config.yaml
num_attention_heads: 7
num_key_value_heads: 1
intermediate_size: 1216
norm: "rmsnorm"
positions: "rope"
init: "uniform"
init_std_qkv: 0.0248
optimizer: "adam_hyperball"
beta1: 0.9
lr_head: 0.00323
decay_fraction: 1.0
doc_mask: true
dataset: "wikipedia_en"
MLP neurons of a small language model. Each row is named by its layer, matrix (gate and up: input weights) and neuron, and shows model dimensions 208-271. Each number is 128 + 24 x the weight over its row's rms, rounded and kept within 0 to 255. A neuron's up and down rows have the sign that makes its largest values positive.
Before each neuron's rows, "fires in" lists the words (lower case) most often at its 100 highest values on Wikipedia text that the model never trained on.

fires in: "to", "that"
L11.gate897 [151 107 132  98  81  88 115 118 109 171 131 142 149 169 129 173 121 121 143  92 135 117 140  84 183 166 135 104 117 169 143 135 122 107 146 134 134 137 137 157 104 154 113 128 112 129 149 179 106 107 111 153 131 123 156 134 130 150 178 117 117  88 138  76]
L11.up897 [131 170 144 144 123 126 108 162 124 113  99 154 140 118 133 118 153 127 120  99 128 142 114 110  79 135 119 138  83 106 118 107 134  86 107  67 141 157 163 124 129 120 157 127 100 140 123 124 131 101 131 119 143  76  92 132 102 120 129 145 110 108 130 123]

fires in: "on", "received", "of", "to", "under", "nakamura"
L8.gate629 [132 147  84 127 114 138 129 133 119 139  81 142 130 116 121 143 122 137 144 131 120 128 158 159 169 140 119 140 143 135 130 145 102  97  89 113 125 139 118 175 115 155 159 126 136 115 122 116 125 126  81 170 119 114 183 115 127 123 113 116 123  86 147 102]
L8.up629 [155 148 159 109 108  89 107 163 126 115 149 143 104 144  96 132 130 160 137 105 101 118 124 144 124 147  97 141 150 148 127 158 120 120 147 119 124 196 138 133 172 139  89 132 123 145 144 123 130 150 104  94 171 102 122 111 139 122  81 120 139 110 133 106]

fires in: "one", "two", "twenty", "three", "four", "twelve"
L5.gate686 [131 142 101 125 109 149 110  97 116 110 163 125 141 106 129 143 114 146  71 121 117 140 111 143 143 136 143 156 153 110 159 112 129 120 101 118 129 103 119 137 127 122  62 148 124  97 149 154 178  88 122 151 167 137 128  80 112 126 146 110 111 119 150 120]
L5.up686 [129 100  86 128 104 140 134 106 119 112 124 126  60 122 149 136 105 152 125 137 172 144 169 115 134 159 165 146 147 128 136 186 106 123 109 150  71 151 112  93 111 121 151 133 119 156 154 136 137 139 137  84 158 145 137  84 144 147 114 122  57 160 154 139]

fires in: "to", "and", "tools"
L11.gate778 [126 130 123 124 121  92 122  95 130 102 134 153 139 152 123 149 129 145  98  99 133 139  98  85 113 139 115 123 112 108 152  76 143 157 110 162 110 155 108 126 108 113 118 144 124 149 124 152 116  84 118 147 136 101  93 130 145 129 146 103 109 133 163  95]
L11.up778 [116 154 117 142  91  86 117 153  94 161  97 100 143 139 132 136 122 112 120  96 154 140 104 112 134 101 152 138 179 127 166 114 142 100 133  76 135 103 128 142 138 155 111 170 110 124 113 127 136 149 128  89 133 123 126 148 139 157 104 130 124 112 132 140]

fires in: "to", "in"
L12.gate1101 [122 100 145  82  80 146  96 164  73 150 119 137 133  85 115 107 130 126 159 106 129 146 158 118 157 153 133 152 103 104 164 100 107 136 153 124 139 172 135  89 151  84  85 124 141 135 134 165 118 162  97 123 128 108 126 140 141 163 133  94 100 119 143  85]
L12.up1101 [133 163 120 149 133 118 115 175  94 115 143 103 162 140 128 112 163 133 129 131 137  92 145 115 107 132 142 129  90 140 101  68 110 112 125  99 107 147 158 133 124 120 119 123 130 146 125 126 144 112 100 102 113  81 175 116 157 123 149 137 144 135 123  96]

fires in: "one", "none", "third", "three", "second", "first"
L5.gate489 [140 138 133 141 161 140 100  97  90 119 116 165 133 110 174 112 107 168 135 148 101  95 130 103 120 147 130 142 172 151 127 114 132  75 164 123 109 118 110 130 143 125 152 119  91 143 135 134 174  61 123 116 139 153 109  91 143 138  91 113 130 132 154  94]
L5.up489 [138 147 134 105 142 144 121 145 139 135 131 108  81 122 153 117 100 140 137 160 150 113  64 150 105 127 121 121 107 142 153 126 131  87 104 160 103 139 130 117 154 122 140 188 152 176 146 158 155  97  77  98 167 143 112  74 153 112  97 135 127 117 131 149]

fires in: "and", "his", "their", "her"
L8.gate1014 [145 153 118 125 128 115 156  89 124  93 115 148 162  79  83 107 151  79 101 113 163 151 110  93 118 138 140 132 176 105 142 131 182 126 172 116 122 117 133 131 136 164 124 152 102 152 130 105 139  90 169 118 134 116 124 169 108 102  69 114 105 126 146 124]
L8.up1014 [144 158 117 137 123 184 128 126 125 125 131  92 121 126 127 112 129 108 145  94 109 162 134 107 124 124 147 133  88  72 143 125  95 147 164 157 124 128 148 156 130 113 110  99 154 161 162 150  81 104 119 181 121 165 129 119 132 150 131 152 122 119 135 152]

fires in: "his", "and", "of", "s", "its", "their"
L12.gate1119 [145 149  98 135 171 166 126 124 133 125 129 152 110 121 142 104 120  92  91 118 173  86 143 133 114 128 152 123 109 123 150  62 138 163 115 112 143  95 153  90 130 164 116 104 117 143 142 136 112  79 133 129 133 115 180 171  84 102 115  75  90 137 106 116]
L12.up1119 [127 130  79 137 171 132 155 130 124 135 110 140 114 103 110 133 148 120 130 101  78 101  76 125  76 134 164 175 128  92 176  94 103 144 166 132 144 187 143 146 158 116 143  96 118 133 153 171 125 109 126 167 147 145 125 125 129 139 110  98  99  97 143 167]

fires in: "states", "by", "to", "world", "a", "from"
L12.gate754 [145 149 153 158 117  94 117 139  92 127 135 119 120 109 133 118 109 164 107 134 180 125  85 144 160 117 126 155 127 117 161 140 109  91 175 121 105 113 125 130 144  66 131 155 128  81 110  84 185 117 146 129 137 155 121 101  74 138  92 112 127  91 149 136]
L12.up754 [105 160  94  98  97  86 147 130 122 132 155 138 146 131 140 130 151 123 155 115 136 176 129 137 181 131 117 150 104  99  51 109 142 119 111  85  89 150 141 119  94 145 127 174 109 121 148 157 123 139  79 127 144 108 132  95 108 152 148 158 119 132 160 121]

fires in: "is", "has", "are", "was"
L12.gate657 [118 109 129 152 131 112 123 113 116 150 102  99 149  93 139 115 121  94 124 101 113 130 103 134 157 139 135 127 170 176 148 146 132  86  96 136 141 116 149 134 128 118 100 139 149 119 143 147 111 151 106 153 116  99 101 152 100 153 125 167 155 105 130 142]
L12.up657 [127  76 104 107 150 123 160 149 107 122  79  99 141 108 103 123 101 111 178 172 119 128 151 133 132 143 169 113 159 149 132 131  83 144 164  93  71 125 117 165 146 137 118 150  93 173 116 138 108 152 130 142 101  98 149 122 167 142 104 128 107 110 135 125]

fires in: "that", "which", "to", "if", "as", "where"
L12.gate63 [137 161  94 139 160 124 147 120 128 159 115 133 111 111 154 100 136 138 134 168 115 106 131 108 150 118 110 179 158 125 184 113 117  77 103 141 131 166 106 144  87 119 121 119 120 114 140 131 113 139 119 142 121 147 157 126 143 174 128 127 165 119 132  82]
L12.up63 [139 127 159 147 118 124 114 127 148  85  98 167  76 132  95 116 129 127 125 111 125 112 136 155 106 136 108 123 126 150  98 125 124 108 133  74 143  97 142 126 136  78 110  97  76 112 142 171 101  90 109 121 108  81 157 141 132 117 141 115 114 147 119 146]

fires in: "by", "of", "from", "to", "with", "under"
L12.gate68 [121 105 141 117  85 137 105 110 118 132 169 110 138 102 108 122 140 146 135 115 147 113 181 114  95 184 138 136 138 113 120 127 108 164 120 108 135 154 136 104 169 136 147 133 101 102 133 136 129 106 163 112  96  85 165  97 113 140 146 109  81 139  92 147]
L12.up68 [132 119 121 117  96 142 149 105 109 124 132 140 141  99 111 126  90 119 142 151 137 134  78 132 129 126 155 129 169  93 126  77 122 101 131 120 140 191 113 131  90 126 172 105 105 115 136 129  97 142 102 139 162 149 157  98  87  90  98 185 106 128 138 139]

fires in: "to", "can", "could"
L12.gate301 [152 134 115 163  88 111 154 164 115 169 114 144 136 156 121 132 117 109 144 170 154 125  63 131 110 109 106 164  76 170 135  97 143 127 152 135 136 127 138 141 141 123 134 103 149  81 113 100 134  99 109 165  89 154 157  69 101 174 150  98 136 121 148  90]
L12.up301 [107 169 142 114 143 109 116 116 152  87 115 139 151 146 125 143  91 115 113 116 114 144 142 142 102 107 110 107 128 138 157 154 191  76  86 104 111  87 142 127 114  80 131 122 146 106 125 124 105 153 102 119 148 157 174 108 155 116  99 137  91 136 124 127]

fires in: "with", "to", "strip"
L12.gate770 [153 117 169 169 124 107 135 140  52 149 151 136 127 164 125 105 115  90 162  80 142 147 116 138 115 107 113 136 131 170 135 136 117 132 133 105 132 119 124 120 108 145 117 144 119 146 120 194 113  86  86 145 132 199 129 129 134 129 140 127  95 110 127 110]
L12.up770 [130 109 154 135 106 104 122 151  79 156 128 171 151 121 125 120 110 140 148  83  95 131 158 122 121 141 172 130 146 154 124 150 169 177 114 104 109 130 172 165 131 134 157  80  87 109 124 113 147 158  88 167 142 111 158 139 116 167 141 143 126 178 124 150]

fires in: "his", "he", "missouri", "their", "978", "mandragora"
L5.gate1053 [137 108 122 126 128 182 127 151 150  92 114  97 140  90 137 116 132 129 109 109 126 150 119  99 105 135 137 122  98 110 123 100  98 141 146 145 161 134 111  89 145 127 159 142 115 122 145  93  92 119 145 115 112 161 122 145 103 168 138 131 122 108 119 120]
L5.up1053 [133  91 129 126 156 130 101 162 146 127 124 121 132 121 142 126 114  89  90 133 119 115 147 119 134 134 119 144 111 175 160 133 146 127 103 129 117 136 106 180 139 120 135 151 113 171 171 112  90 122 142 146  87 117 122 190 150  91 169  76 106 154  91 114]

fires in: "over", "of", "than", "in", "under", "with"
L12.gate1052 [121  93 135 116 143 164 101  96  98 125 151 104 125 142 113 115 119 143 112 117 112 131 145 122 137 155 126 154 182 135 109 138 113 116 138 157  92 146 129  98 134 122 129  99 147  90 116 144 126 137 138 124 120 125 151 140 171 149 121 148 144  91 167 119]
L12.up1052 [115  94 132  97 115  89 121 123 106 141 140 144  87 126 122  87 150 172 112 121  97  60  92 102 107 106 159 147 170  96 141 115 115 117 124 107 173 148 164 140 176 101 138 124  89 120 103 136 106 142 124 158 105 129 143 165  55 113 138 106 111 163 116 127]

fires in: "of", "in", "for", "on", "at", "with"
L7.gate949 [144 123 108 140 115 142 102 160 114 111 147 129 158 109 135 127 121 165 148  85 154 124 123  99 121 121 151 140  91 131 144 128 115 132 141  86 106 137 127  94 102 141 142 137 173 111 131 122 142 141 135 155 142 135 115 141 146 158 133 113 128 109 153 159]
L7.up949 [114  95 142  85 137 111 117 118 154 129 129 122 110 115 110 154 163 141 141 139 147 109 128 150  86  99 162  88 135 133 141 130  72  81 131 146 168 114 132 109 143  93  99 182 127 129 120 111 111 173 161 104 110  88 151 126  76  96 124 145 162 164  77 123]

fires in: "to", "him", "began", "by"
L12.gate115 [137 143 151 126 131 151 147 130 117 180 180 162 137 112 142 160 120 110 141 134 139 136 124 150 135  70 174 167 127 150 150  97  87 128 145  95  51  98 178 146 147 121 167 142 104 130 131 155 133 101  98 165 123 118 105 151 161 127 131 150 118 168 157 153]
L12.up115 [101 140 121 113 137 157  93  97 110 129 130 136 120 159 138 115  99  78 111  97 110 129 132 167 115 126 177 106 161 122 159 161 174  78 149 102  95 137 165 129 121 128 102  91 124 100 104  96 194 128 141 123 128  93 130 127 163 128  95  91 126 132 136 101]

fires in: "the", "its", "such", "his", "s", "their"
L7.gate1186 [163 109  64 123 136 127 132 104 138 131 148 149 159 133 164 176 176 122  83 116  92 130  77  74 137 113 143 150 124 128 122 147 130 134 167 161 126 121 135 160 151  99 142 130 106 134 140 129 119  99 104 112  96 108 127 132 104 126 141 106 122 108 146  90]
L7.up1186 [160 115 133 158  93 103 100 151 104 139 119 173 117 122 133  60 126  95 121 118 153 150 129  99 118 124 119 152 122 114 153 129 196 159 129  99  99 148 118 147  91 101  88  88 131 179 171 151 117 113 142  90 122 120 128 166 137 100 148 140  80 141 134 160]

fires in: "was", "were", "is"
L12.gate102 [120 107  98 150  96 118 109 123 145 126 137 124 136 128 132 119 121 139 108 117  74 115 136 136 131 140 130 136 163 149  70 151 157 126 149 181  67 135 109 135 138 136  90 132 156 156 133  93 139 120 147 146 149  88 116 144  43 136 162 119 156 121 159 131]
L12.up102 [130 115 131 167 126 176 108 103 101  90 102 145 146 123 147 139 162 131 125 156 111 151 124 156 107 128 126 155 161 136 144 154 157 144 149 145  93 141 108 168 145 154  89 154 114 135 160 108  62  96 106 121 133 112 132 146  98 113 138 172 138 128 132 162]

fires in: "with", "by", "of", "contains"
L8.gate434 [125 113 110 144 132 114 142 139 146 131 151  81 143 126 162 110  72 144 163 137 136 123 160 137 130 160 145 172 156 145 139 140 115 157 113 159 124 136 152 114 151 135 137 149 145 126  98 131 120 115 156 116 100 104 161 129 146 154 138 143  92 119 123 113]
L8.up434 [133 156  81 150 115 110 120  69 123 130 126 134 143 116 146 180 169 111  93 106 144 110 122 113 127 136 132 166 143 109 183 142 110 137 112 168 142 116 150 119 166 108 154 142 118 120  93 137  85 144 135 142 161 136 127 120 138 144 100 112  96 139 130  99]